{"d_mlp": 1344, "qk_norm": true, "init": "orth", "init_std_qkv": 0.0161, "init_std_o": 0.0, "decay_shape": "linear", "train_tokens": 297600000}
MLP neurons of a small language model. Each row is named by its layer, matrix (down: output weights) and neuron, and shows model dimensions 64-319. Each number is 500 + 25 x the weight over its row's rms, rounded and kept within 0 to 999. Numbers have three digits each. A neuron's up and down rows have the sign that makes its largest values positive.
Before each neuron's rows, "fires before" lists the tokens most often just after its 100 highest values on Wikipedia text that the model never trained on.

fires before: "-", "dy", "y", " the"
L4.down930:457521506499518487531475515480487510475511494489505530501500506478493502504573503557498493503465540477472455480493454550514476514530441501516565474499516499522492511478506441515488517466500539484533516512491516511503506486483487462505512512502563500450474514463496505458494516478455522465477501477509523537477503496471487455530470493493515514497524505502493557534544496471537487498521569502481511528493477508524496523503525518519543470529466459519492516474471481504495511469486512493497499491518488500501458488509503490477528527587519521548532481496486530484466524544541491511469476519476507464475510474513482486497476477529483484525461505517572507501475519525486506468518485478481556530470489505535513545506540508494520503537482496511505499534482519474489481543458509

fires before: "-", " |", "che", "on"
L4.down739:521487449486505507508503532526495485504523554520481505491499471485524478520476517542539446431466535567516488491490492528493535475479469473495530526481503487530490480489485534523483485509486500496540472477472482517538508464474479455492483478525512462461505516467503511466528524510517531509504524532472511526483514497472491495517516522519520514505498489527543542524526523497516484451478491483508504529488502513503508498487502475518510513516561520558503507498499531516471513490480500509468465537492531543502498476490479476474483469482576498502493553536527544496483487497529509528440509529517544458511460531562550536522471496472528506516454528475538468429473486509481532483490503490488554507483544512513487513501532516519486500503521512456524456515471507487487499517529481

fires before: "|", "ie"
L4.down396:511510546532511523502466489512478495468486517494524491490493523531430505463528493499483479532521487508503493495526511544464489545519507527511514489512528516507512529491499551474500472497493474474524540508479511492506490505488479483482501497511506530476487472516542491481450504495493451459483490458500508551470499429504497539514453500437481448510494537511504512526489464502505492520470533491510550434503506499557519508513522523497503496497468493488555527511468523510502510552462458487484547535467511518448526515514534472488529483491501503488482499473475504489475498483450463516515480473492523495480471445462448543510520483500492466503516481539460575494523488530499528465528489499479511516500487481496514504493529562460507508524528470541525496530518470513482489505505526

fires before: "er", "y", "ger", "ted", "ve", "ra"
L6.down323:482493529500535492488470525502509508533515508543492492482443491494484456484542463522480499477538488535507492524499506488481511511542492479512466483491472539491545504531489494521481494497486498513440518494547480509444497525480489510500477495511491511537476508487491524508499484486526532469494499536491493524471520480529490524478505522516464511527518459515491546516530516547496481508481509487497506479527495500459475478479455498514487496503445503490491516548507483535505513470472511503515534530535556497486472505498490506491498526562521508549491501461513506528508510524492535537512533446423505477428528489552513524484513525465522472526506574512494499505516512480512489491478464511498527480528507498474473477463472534492452539456489488493533489510494515530515522527500498

fires before: "s"
L4.down581:508513472502482541492545525511488512511501505512523504501524462515511535517484470482499514516504526535508509536493530456466522449485510485527503474489494494491532512470474557521489537492538500493524488508497519508499520545539497515451512487476521483492455534494512517526482514497515468516466523458498490521503482500489496506463529516502500496518504498480479508501465493478502435504487537539474483459514512510499512504541486486503500539503533492511474500477479538502520520512493424491523486483497531508488544523496489451520499476500521451466557486506521528475483522482543493493500509500491496485495491477546485496517495495499493539490491509543509509525518499521514531547415468480475477561465507492553501465519459494533453489482487500474501474526503466512554529514537484

fires before: "-", "s", "ere"
L6.down930:506487478513508503466527484499486528525511534485496473478482488511521495514517471496510500504502509526477504469514483441512470475511496542524516550488489451470527539504528498565484492477493586509466503517553489501478448482492494497456454410513458512472498503506497501508536490442441495512516468523505497498518525459529495474469470479517475502502531453518526482488495496535502499514487457506475489510531488483476507476485500503465508478511519482460480535538550508500539533541496532502489506469515507505502503524472465500567553455521503490459542482490526509464498492459489492485545505516509479509511503497543473517483486474498537473508487512486532511529535474502488487522531505496501490482475533504509498479460504473506497485548499517493532496487517489502485521481506459

fires before: "=", "s", ","
L6.down848:523521497457492490535517472519503484489483496516487522494502522466490517503508522444493496495527558513498473495478466542482561494490497534502521536514489489478463491518509507453486475513502508493488504471490481480450491522496501554480512556522497480498540490535508473521505541509500499529504468495458496492534495482471463503481512506465501478517512479509543531481526506520512516500517515467483535475488454522503494535471531542499509510515469545472513538495486552519522455502491480540458492530505529492489510505486544506525519510527508516501546511511492465524518555497516505510478487510487501464525441476534479507507548466495497507488502514491468475533500528513510496491494455507504485477486462453507498485521499497516526519509489553473474480501474529533487505531488519

fires before: "1", "0", "2", "3", "g"
L6.down194:513495501507539461494508516500511528446473501474465483467483513513518485524502493504490507527483481571526479492528528570523488505489539531500511525491531475499498492455479451491518473518505519488529457487444474487480510491514490494477545524511513526503464476460483459514495469535504532514500505490486494476516511504531486470487494475532522491509484496509494554501537506492493515490521476471469506485513466497499511465432505483501451519478536503498508490492541497520467522536475545485499491475493502462476484494513503502480536533527526462504518473478481491487492444489499481463490496485535497504502488527515452547562501496506476504499517504511452522502500504487532485509483488467497475510467490529517504480459450524499469464469487496500512483507471497523482510496511479

fires before: "|"
L6.down868:449483507522508514516478476476528495483503494477458523489510506505540479471528527505468498508504513442490484544482506426523491469521516503487512533481498538523511505503482472471470486528515493514556510468478506461507452490500568474465489514530532483473489524525520510494458514489523516540501488477482462517461523520491474493495511502480498490450492531507491490498470529466475524493467500460490494512532498477513498522499509504523494538481536515549524499460497505516526518526482523480489528477516500504480521540475490490469486521498493494509511493505466517516476521490455530508555487481516518501507468501491486500518459454459509460513551481476483523485477484461517496530514505501515521504489470495502510550469515508510480517467505520517497462513431477470514495509518480

fires before: "s"
L6.down165:508492491502522498438485510520479515511502529514473488500502532474499477504449464484532530473509490473486529497487503429510516511526509500508496493486437503503480506480538493462488492501501499474451467518546529533461515500481494484485479495509508502509491522495445486490484548493534494508474497486507527471505500465543487494510518514551468502495514492511513621462481520478542506520519542509504499496484508505506480488510491517504453486488516498494455514525481511490540522499460492481501509504491530508542509515477470442466493497483524464502463506443474496453517491508468504497521521508487520489466487512562525531516508526489488468498490520521498491537516497497479495519503511465521493510466490505494489445465511489490524521488504490470519506470485525499462481499530531

fires before: "-", " -", "'"
L4.down773:504527561462468510496466485471479494498472532517501536522471415503507533503465549525476488461515509520494489524506519496487546523504508552486528510504511492464485505446518516562494480534519550520481522517522491497480525483464489515448440540493496495467472479470513526494579507500499519516506488474521476541491502479522520498503482526510515503518515476532527505516502492483506495513546527475520456503517453485505543524490499502472497486459479483492538468540529449524482490489533522515464518478480510533487492514541490532509517488505518488529484489519483504527494484497480492469510471486489466505451520518471529456503529543491508541480484512523514518487501497497443526478467511507469511490496491523532479515503516510498483539543464504502502485522483462545502520495449444

fires before: "="
L6.down681:503479473495517506467458489505498553465508499516512507484492532486517502501563502512517492525442566583506479462519511505477496510465553483493499497529484520492533492515461491579496514524513535528533554485492503447494513489516501523479521526490485494510484513536497526488519543533489547504465495481558485505464483490479479503479548507491504509485515508531478470484492494469519497484502509529501464490503515506523492498503479529475487513531470495518474518499465469492544502548494478528570496533514524524496571446542495500464521485428451534471517490512486537470486501481477458508534518509514482497501487497489498494465512521494467501469512535522476517467495555515521485500468531477505492499494475508539536494501546491519474460503505518485521473518447505464495506510493488

fires before: "\n\n", " |", ":"
L4.down546:498512512518496532518497541469490491514483536499462516520511483493557482475491526519484537530514505500502503523546511443514519530509520500491492489509507506478509477499516496475509501464485495508490504484522528514476483471530488477488505479512528482521485549507487518476433511474510502505466475502484543494521469452483482487470471452500441546497501490475564528511488469534541542535496515524543501521500473542528520487496515536504499498491475482497504532515454459508474541509501490508503505527576502544498499487507501516491501502449519505519508526527505484486475525498494513539540522493479498470492538497504492473483520491525520455523503504495503553483516487479502528488504472482500532463522528450499501456514495478521509502486517502521462478518518498493521552541547505

fires before: "-"
L6.down546:511498482479521460525499496493512492486495523478519425500497512551543434495492480535504503499452486533480524529501495465480479472477536526507501529503506505463520509507549512533436504480482494494554468540499509479471506490480450455492516522489479475538542521466492485460523483476491535498480502497546515485482495503513540505537503481503486500504517493482545512524502551530506516530499493497474465506467531531511536477521488479496490538484495503542465492505491496493469469506498526477539519521504479558485536527503442474461521489485501521519497500519485478453519516473493459512511501482501496497510539474543480492498508497485486463488587466502512475516488491465485464513518501550517547473503498491477504511518507523538501519496522483514509499446498535488470483513504519

fires before: "|", " the"
L4.down880:508528474491510482511506489522516570487509509525510474478474446533524471504503501466462444493487522465488525461525505487516474485523552491513527517532478525470501497447479480509524531464518517483488466535478500517520485470465488492500466497497443532557521498489525487477472513495511482515516537493487496463507456498470462499482505521525536521503549468499514508501515503509508456517501490494504491476491484515466501517501509511500537535504459518488484507498444433534493519487506515494448504496491505488491551532509509482473474504507476509469521482513484534456458514506492469445527500520478433493533526537508532521482497516496445542463503484528487499469482520527501511532548507505513552524563515550499483551506473532482469454514484506493494495476531519515486519460505465

fires before: "=", "oph", "\n"
L6.down177:506524508479549468495517473498476504514520519497522552507515492490478499468542489503473489489514500496479479491528443463510489505529511528482487457516476510469516460471515510503522517472480532524491490505493462521517476492508512546465487485480558536504463552542512522476507508490498479484500520488524523538498463485491472487460458460508486482488496520564498499520508449538515505511477472545489503524444466523495506488477504531510512497529427488516576495532537534513494517493536520524480498507462539474504493469517518513496497533491516527507495463533481552505486523519526493466567491476536489523489487508499490466544523499531485512501487518511450494530544490522452488511514442497539521496480477504567467484472542501458465477484473505467492479509487536503535508529475475

fires before: "\n\n", ":", "=", " Ze"
L4.down353:504507503516485488538491474466473538525522532521484476473507473466538507457516472529471513495523501485484480503502514489505486512539486497534488538562480490461530512505512530520527496465482511488481525510496485515511493519492516505473497473524485533503395493434520503459513484465534495504474491474465530439510496479494477527520474500483481503475535460514480550473493493511517514495529510561504484472506453497524501480501512489530495505488463469513481497525477556507486548455485501458480478516508530541482513484503472531523510466485509477542524508524496545496517505523440501453511515507523487478469539527480463516483513503490513462495469516473508543477492525472533501494488508499480485519540531470530495464472469476507511549500494475500457520491526513519489478485530507

fires before: " |", "a", ")", ".", ",", " is"
L6.down534:476502495495525496443527507499478458509482505537548503472538498536500500525541451475488506512491457524469551530518520518512493496507464523496472510497476519538518485502472462528502543512502513489506473501470465482473461465502509471511496530496515496554473478559523509473449481537501493515511503496500495549502512500508496556495539476472514502519489458504454545513527495535499520475497512505507456514510496480475485489484467482517489498485504500519510508477487506509514499507487493543503515550482532504492485496524455508496508479452462524504475463482504488492486436559497465519539527468505525500459507472536503492555508498506499495492485510489478481509501514531489513501485512497544514564465542478505509507514542515501512506518539507523494498504510502475502472477464504

fires before: "|"
L4.down781:488499528495490489485399428471490544535448449545500496483503556468482504495515519512512499491512517482525505542520501574510484495488499506485496514439498543532516483509428456513502515523451533521510490495466495501485502509527516475479497522511499521481538477512522496487482474489511535512504511532552500493447536463480486497503478518505540534525477499507469531530487502478497507528513510501522485549498495481507460524522493503504499456474507468525489511503450460464510505490508494502443532497530502512498485499488534469495458493493517430523479521462472489472511528483507496521505488512481536467547483480521465503504515462482458539518505544490483472492475529484505525517498474492499521482463512486508493517490540491487498464483519534510481493500489511531528506485473549

fires before: "|", " 0"
L4.down446:482469506505584511482505529506512507520489522534482453479509518551482483520559500474483512494481501485527477504486526487526487502472475505488475506518498513486487471474437456502528500495507507496480532487510506506507502511487447510526544524474499531555464536527502503500460515533510516516472479507486524508512479504528435505451468510528491524478503498478540462485514470487485489459524520469485493547440513491532529460466511509481472477502488507544506504561476455526490542500540500490457493501524531536487478494490495434504510487524512453488520483489535505519475494466502444488464518443510522497450501478521513506486467509497503548460499523538494507488504480515458505519518482483486529513427475478496518507516524549526509507525513454484550534498519503507502485489447495

fires before: "|"
L4.down711:478500490527525505513513515483502554542530475489524520508530517519499498496525477486484474502511461545506494488503528549534469488495548463473508513465525501507521548531481467547533485480523515517469471476481475464483476473478514503542493509490566503430555475447508517478472474506484498541489501487477534514524497521503485475505473519501458479474486478472548509495524528506490465509547489581474498505441498454551492474503495506471537512533482508506532521524454499496501511495474457497461492514472500529481495527468556484501505492498493482476479480498503501486470524506528530512493441515449523508509516465473453506487512474523524500447524492502503490505538476539492509541526497481512535465477458447506497567477502488531525497511527506495516501453501492532502531519490527

fires before: "er", "ger", "r", "t", "è", "z"
L6.down724:504491504497494538494463523485494452514515547554491494520457459485493512551534456467508519512546497526488515502513498551498496511494476507491545503505494472552559495520517439531477449486508505455503508485512505519487472475501464526521499508460493496510470540476451509433486488533522483495506485512475497477512478533497473516482514482519491493518561470496488544508479518525478538531495508490523511518515495501540463497479480497536505448467489465514518537486505500498497481476482520498496490547508507548486497548478482518552475476488521499489462513479508496530487494485506518468489542444505507515498471504519492469550523493480520516533472566506589467524480494523502462514525485530561509466506491553503523485514478513519464542484468487468506442493487535538502486505484493

fires before: "|", "-"
L4.down1164:450490501482471497491505468516453518492511487506505523487483519499534499512534470498495507502496496496503507471506501558482500489510459504540469516496523517526485532482473487485490484497478538498525501532510477475566557540497465453469451551491516531497515527468524501476492507492490509498520493509512507505485494523495479508549453477481479471487516485555477502538521483487500487528485480510513509504473460481505475528541488451491519463534467460484490467480506519477476476502510523465501515497529449510524494506523509499506504474467456462473507475500484495457470501542509469525533514520511492444490495465529515516531488469543435504507459466526493516489449503506493523499504541503485481498492492525530513496506514525509497503469500517490484511478535516497520488458432519

fires before: "|"
L4.down986:500572485451511479472517475464489564476497516537540504508527527489536488493503480488490516457536489481532473501492466527490508484473517503499496506479499553542511528521531481497507504529516490539495490507518504491502526524482481471488508490508516513463543493451463493476499537497500499530495499519497494485493476500485476509534479531452462459528485516496497560528543552507537516515509477549476463516525521461467481489510491518487503516543456517511498486497512498510505493476538545493500578489516514501455546475464512504508514521503451470538503473526530514493480465486483458508482530491470512515520525489549514516477546494486478503494523517492497476487511518499530498530495494547495479509502498536520510479505488528496492443484531522499517517506506498513511506459498505

fires before: "|"
L6.down535:492473466485506529515505498517507509437497511515490513494560500509502484508528518514482512515515501449536537491467507535531492495498493489491497524469497514472490514503508471486521492530521488484511520509479540503522508523518505500453503509470528531486512500485508510474466472516518486492473498484503490524498529493513483493516540524478470490472524510459530520535482536501449476497477511546501417474500542489484491511535522511544484560495508493469475524509493510472525474507518466501469484495526549474486500496534503504516479507545484498487502468499513484504452482519528505487472495498501485504511487530495468530501506493503503509502546468513475478495512517479520528490524458525525445508510436501507473566484466526469494491491501490499495454524524490516517475498511484

fires before: " |", " %", "sp", "9", "6", "\n"
L4.down1330:479524473487455484516516469540497461515498542545516515510500487503503490458498509512546472520516471486517502481529491501498485494504503502527526539473463491492514487497513523522541479497509530500489521533477480463480485507528500496491448481504484525505484492502531506508525464471461495501508536481506502477473485496489454476499489478500500497487487511480461467492466452506514479462538497534477537497460471488505508485505489491517550470468483497535479500432502532472525492526528503505480492476482471501473457525509458504466511454525462523483506516538503532507469519480522478495488495459523506566511498510517483471505504556544501518499472554520502484464514462523487493476567518506452496538496483497490499529480495483512475535479489471497550491550475558476461499450503497

fires before: " |", ","
L6.down1318:551463451493474503501472503493524493464485485502503522473521505531548507509465461475499515496522483470456493515484458545506508514519449450505494525525476510538486476461506502484519508523492510511485556530526498484457451476521492493493519497486474494556524515498487507545518504552481494498531529495524495489574495459503532544466493504491483506490485529529491472565487505503500524502486489522523487530489508497526550510505496508487466501445523514500496476499478479518530512504512518569476500542532495494496467508515503487497532509507544527531498517500478521516515442466481519533493502456535460506486497482513491461510502535514491469538473517515515500477538495505459461447517481523491477499493540478492479512483493512466512478478482538494473492508506503524472464492515455

fires before: "|"
L4.down436:461505527469504514493458498512500514498503459506502486499463543500511494546530495519532472512519483505472498472528547553495505521481543520474522494529472516525527514503526541479472499452518497503509550485500496487492522484506485520533513448505494512502537474475486454467542454497487534462492552509498488514458498483488498505469510541480545534518458495514523468472483517527461476557488534550510515509474497497526459494511518483492481452457508487487531513533428437494524517502533518511509453541489500523454480501455508509515495485531483458507493466499496514466543533490446536463478488535482454484533445478505511545545491475528502538475530484563484484494534468505463500500473460512507485515508482508470490486517526462515503470521524479464510490519498557508529519513499499

fires before: "="
L6.down79:496490501490520484488508512494526517503497498498521499472496486531487502513505497491490456469494479527506522495484495209488515512487490484503475509485483495517494504483517488506511504508503507486479483497504499517493519512518474495482500485514513523517515499483499503517607498504485498510495488508489526494509491491503496513495489514484511509498499493502520218513504498483498497496511521503511497483513498517491489489508505493501510494482505510497499513509518487494515479497516508507507480516503498505491480494510508510496508503505497496501484477489517496507514498499514487478490522491503501508497497504485516483487481502517490507506507506509519467484499467490491504511507497500501491509494504485488490508504538508488492512514460513508504508509482501501501477485497491

fires before: "="
L6.down909:496468491509497479480497510541477496453502516490521482506539515514481511491551495478462488493494506473526505507499506518505493462464546509462531486547499500522527470518474485478486485524527529514538523466472482493481495495476493499535548523504482501519463435528489492462488467507473493495489484515511513492489484469505493581464502479518456465478481500543477512487514515499499481503473500485539478453521538463475499513542506476544478531472475482511522527510528491474516526554467493490490511528446522484468508457496522521493513504525497541466480461504478490480541492488469532514516502489489560521517520505520460496495491501507488531491523462502467489521509495550490483515521479493445529479495490510501474502503499506462490472457490525484515455529466529525516436501512472

fires before: "|"
L4.down1198:492499518446505489524507478502533508448471437505497496467485554457505502504432492521509508506554535439480511487523510554491505464512513472474542522499456515475494511481492489466466463495491514465459542536503470509537533490508530533488494519497478496512517501502467452473566486495506522510508494489477490466503471512490470465525532512482520468502483515448507457483525540530502451538549518519480524496515512461519470509479488496472482476512530492486506505507507488518491535537513474512468510506479495538492478495471543499501506473510495503476516444530442513525450518456470516546499460493491498487513496453523494566494496523469468523485539519549487518480484537485536481557492527512499474492505517490544465482501465486512531494482478499503503504482483527527501449494512517

fires before: "|"
L4.down1058:524493503529453515497498489480496534518477470512479463562487536462476512488505480588470482509499474477470466509514510488456521489512533515557461481480473521475524497490491501484516514544520478499537524480552503531492492470522468502492535470498513503512429511508545489513464494502458515509505491452561503512498459456453518475460494499462518525424473499495469535468496498520497479480520474534506466495504498546505522499493500504485544529511529513496523455517516515501463500488502520500531530481481508478502556524493469447502505495484477505496526514543453527500525508498517529441514547492506424575465489503467473498481487476492487503525506476541550559511517502542566529472544499525517547544541475547485514515513504496489465494496478490527546503477503494464501501497521493

fires before: "|", "ment"
L4.down520:518485511523456480519492504520547547519476467539496512522468466504550522498474533476511490502514484536479487459558518540482549522502536476553506492476493505488531509459480514503511509495505505520525509521494497532469475504466502480523481500469505527511487474518505465479435493503486506485506517482468461462511514481504520509514513509493473525468462466506492533491502490475476491486477477487458503430470500457496485450504495491491455482482498506472491443468493478475510504503471486508555510474522487504466510542469507524533499476508498538483532508499470496443558469471468517498497502520494493533518497524519495529529505494455473489502454490480477547515499465513479481566502488444514452534489501482481492491496453480489491483507459480505454497487481527526470489452447542

fires before: "|"
L4.down738:547474510512468526470517535524468573530487492527490491521505506485533484498516443539507532487522482503528515518523465568515506500483506509533478465476510522522529504538502458476470490542509490531489492531517475495512486504488498505499507508482492497487510565475540480486463475546489485523527494512530506517513517491503518523512510492501492529491510495545480533521526461492518522509478493492477478506511504509559517489526468497477510481468504562471515526508526510493473520513522467503525533497546465496477500526473516494510469483472464531474474525494479470519475531496567496576516493533533511548496494509493509531532554461514467457510510478476522494531460499575470535502487518499493509516506528484490475451491532532499545483521561542505498511495540504502494511505498505

fires before: "|", "s"
L4.down271:511483508490503488495463473500492521486475494515495521490447485524484518499511525510487466504510510471503516448520520519455500519511475439538523498498495499500501477470490486485490503507506516491496536539493507500522482477505553520500469490507462489451488484530484485501651460509508509502510501491538525509481497523500490511516518520522490513492505477534503650471518508444507484483435501478536526484503487501478530490505473485505495511501491523474509505494552518533467485499484497533468500471515496506553522513495507501499468498457522458492471527484501508500497519501519503551520514475505527488489518518486477483519539524530487519502522494499499498504481511519521498542503514494492538507530498507503493445524482516524554500487480515460491485502497482501509522478524527

fires before: "="
L6.down859:477493487542545491507491516510496520501498485505535496496482489511519516489529527494513440486446518485497494517495475275480487512491476497484475500489482493519525484503519502513451490520522503491522497531480477512525523479504461526508546489499537486499460503504496515517596515508527512512492502511521513503526492514510495528491511531499520507459480482509590312479471482488491502483502499496506496496489505481536494498496505479489495490487521511486515501509473514516549505521478503518528485517532505523489478479509491506513501508498493496491509454502491484507559486514494477462495487480504512522493514501480491500510461492492490517512519498484504487481506502498524519480512522504506494512478519500490450538517495490511507503489483485505500473497511465520496521491480486

fires before: "|", " 0", " 1", " |"
L4.down62:506422511488532484500528503496514481478484519477504486475529534490524534466560501481523510494482469511488461525503479506498469489522494469523483551512512473515481507555474449467505482481505525485513499485519497485503500471461520487499494509488510536453540480510517503448464509518535527477479444520473524492515477484486534506520510495495503486490533531462482497479520516480533485504490487521513504508496517451529489520505434476503527470503524502445484477499534477463490480497501455490485471499521495496515479525503502468520492509487465500509471461477509487495534518487501498494477532508493481554512471472461506511492486478461518456510540488512499530508513509505500496515455513457533550519502500541505488503484510512496538489465562511494528503436491459505493510452471535

fires before: "s", "t"
L4.down285:494470522477473532453510451508472515469497521523460500477506460523496548491437502512493489463486502494462492531491502523520516486536550507463500488511479513501506542516491522508491505450535523527490470519489495528492515523532489499455530517459476513509506474496493467533492498515486511520497542522514523503519500547462521487529458498469489514508527474476489497463514469498508512515525478491499496538506475511498522466516469514509473492515517512564507544494495479524528516509504501471502507522512497476448504495492539475488535484514512505512474496491454487460500505496519495480511449496498471517471496490488465504459573432509497497497523530468530497541484511544479518514484486517500515529526480533476480487512496548510479521468462491546479499456521454547511510516493444

fires before: "t", "on", "r", "er", "por", "ur"
L6.down476:494424503522483546495538494466533488503472451405490537509479501499478481522486518494488487494508488481472456495473504554526503545512468519484489525467466535465477520511513513554483481541502538507465522506541500484460517486464492510501550522474502510496482520482526502480556494454518488461479508516480509492461479513511550545498469493510467489513459494509458462523500504480492518488534513497479499520496513527474510526473504486492473456486474499469506531480504493514473500490462479490503510549478495520533428553524449516500497477483465547508467512501533475496536512489537520507526497445478528519513514471507493499496545474492536501514490560484564501494486507467517472494456503482458468467528510477446518514484488566489494487462502507490499491526511533461510526511508520

fires before: "="
L6.down516:482487499522529497471458504478458521489477509502466494506470508481481460459516544526504459447517531484488519513514463403474465515531517470484495483513512496499517512477494462501473536490499490490481492513436502508531470505530550517495511529502492469530515505469523507457478514537521512459512512479490535538473453513505489491465471479518441500476479494475533470515509508474519512519470513488484483476473495506499476495491497514529490491509501470494500478473498503464488477500529501487495494457533508528503516456458469531482517504485512496518537477479478516487498504526502504480463523454513481499490453503500505470561539502506499483500452495490519516468506541560507492480520459487506501502484474494493525543470532526505486513495505480478531469506450476510491544479502501

fires before: " |", " 0", " 2", " 1"
L6.down460:487483476500498506523484513506477507568471489461493483503544495522512491519526534485499524479501454535519517475498440550498519463504499572507488477559515516481507518511472521493550489530527525460498513501500520520539518535471541514498489567475506509497485489511482543489513549507531526495495496477502479437504460499500521547508460466535494544487566486496505452548504479499514516489480479491492493508487519474504528487471548517513499491490467511519520519548560500521498504468526505479515445546513505520529438506453524530467520517464479501499508458482472484494525502509470501481518452503478488480463497505509480493499494494499534520499497545469500496507562517525482493533508496498497541521513452537473491518482437461481467468513489502573508523519509485516514505479452472

fires before: "|", "-", "A", "ho"
L4.down998:452484472499493479511497526479508529500477512519524457541494472497504484517486473497511524517516479541536521551480509603468483464506492463444481472474492565510514492498493476510492517515518504482503548488502482498461526507518461525501504485507462524486500489457500510490494502531496498499496520475550544462509450471519462490539512500501512508536507498538519524527433471449495520501518491487540527497472491521484543461523480482496492543500493516509518542554458484447479507480524509500505497497540493474491495505500474507488484478496470497470504509483496482489539481457511472497498522511536474493499492477480444529519502496517481487495478530493507445486537516471459501498470495505449490521515488501513506523501499511516500481482526517484513490512491512508464506449473488

fires before: "=", "ti"
L6.down919:451490506521489536538479482570575517522475496476494544497505468502511508514483489461483508505492520498491504561503509453485528564493519512486511507531521495511490504503477490480454479520531498546540508498541450468498468451506494448552529553510455511512479426518501512509545522518473520515512517516503506517529514476496431533500541532504511475485491479517463482505535545473469493521463505478503490499483524496483529521473510472510476487482470488471483479480481503448522542499479501503503487531503517478492511501484514529488496501476507480490486512514468481504457532519451495510488536467489508517475509512472533488492527506532479495521545523490465464460480474548482499497512516502516490496488495518496508514514512511540489498500499535503512485503515508509517484489493482

fires before: "-", "A", "|"
L4.down51:511505482517494553505471502490496520498497584527487487524481471484522531500494462546490522484482482485489534519500495620485547494486488493506501533503532513480475510465496511494439484544492492494479514511493502521517503449500454543478440503495491471476536501507479507493542481494496548528545499439504502489493521463498485433550509496484523490521530494541506546546549480490514485484503503477506494498518511556489528509499543508493512505502510471510526488548533507461479423489493502497486487476475497500511501503523471542494493497497476484502515494484504465492490498499504480495490522490482509508480519499487455468518500509480496500492492460509519541472435544502459524486504476488518479488508508552532491533519513492468491496515521507479535486503504479552498545504473471

fires before: "|", "-", "ed"
L4.down15:495510457497539487518518502496481497523506531470505474479433537487485511517500478484462443483460531531505521546492484587489511531496491508540570547485505489477494527472522475519456480542507518533470536487505500493461481529489528483494548503473496481513500492503527522510472456508496513470494465510523539530453530495505518480481478562488474487502539556522512519518531508510505495477504537526507502482532510542500477497499454505496504535482509520465540536433511500494487482520466505527527471507510544490526532491522523505483496493535511485469503478480483532460472492508541489480532482482499505491506477537517520552502494485504465490521491490480511494499448468481488484483529519487517576486514513515501509532487498515482499519479519538504512496514517500485491451527499552

fires before: " |", ".", " votes"
L6.down1289:497493520528492493520518491474495527511517498506498505507522500498502493512487499513506492489500445554516521459471505507510485441502511459504496463508527539509516491514486489478529463506516557512512519504464496473494514518507527484475542513469467465502498513480524488442438498459454470487513522506508476507498491510539509482459457486514515489524485495524475603495548518509485474503503468527458476525512526508488455483518477458494523534509507494563489480492479491493505462487480501519511505539512507494531494460490478498464473471477531542487542502481523524505503494495484509529500512500499524482496491497468491495563498513494481505506482513501498505498508509517476565491516485488473486490493504505461508481489506478522482515492500520472528495489529476513457526516509477

fires before: "|"
L4.down68:466514502495547486471506484481523584475475500502504455499539486559462495534487509516562486495476512478501536505502492489498489499499497476495516504481520467515493525504465493501494482546509429495519515490496491484541489472502485522503526507461523502514507484489468464508493504485473505542507503459502511536525509450460523453516492518503507535509516506511483584504505477467459504559481458471522501505521511489488528443490458550507505464573511511499518536452516501481568464503513522519485457471494457499483485508497538491505541498462495496502488529508456500526477497453536540505492482535516542522472520514461513506480512488511498506530527504562506551490494474522528541519488508474491500491540462520549506467482534524489515518524511506516447510471487463461522514502522469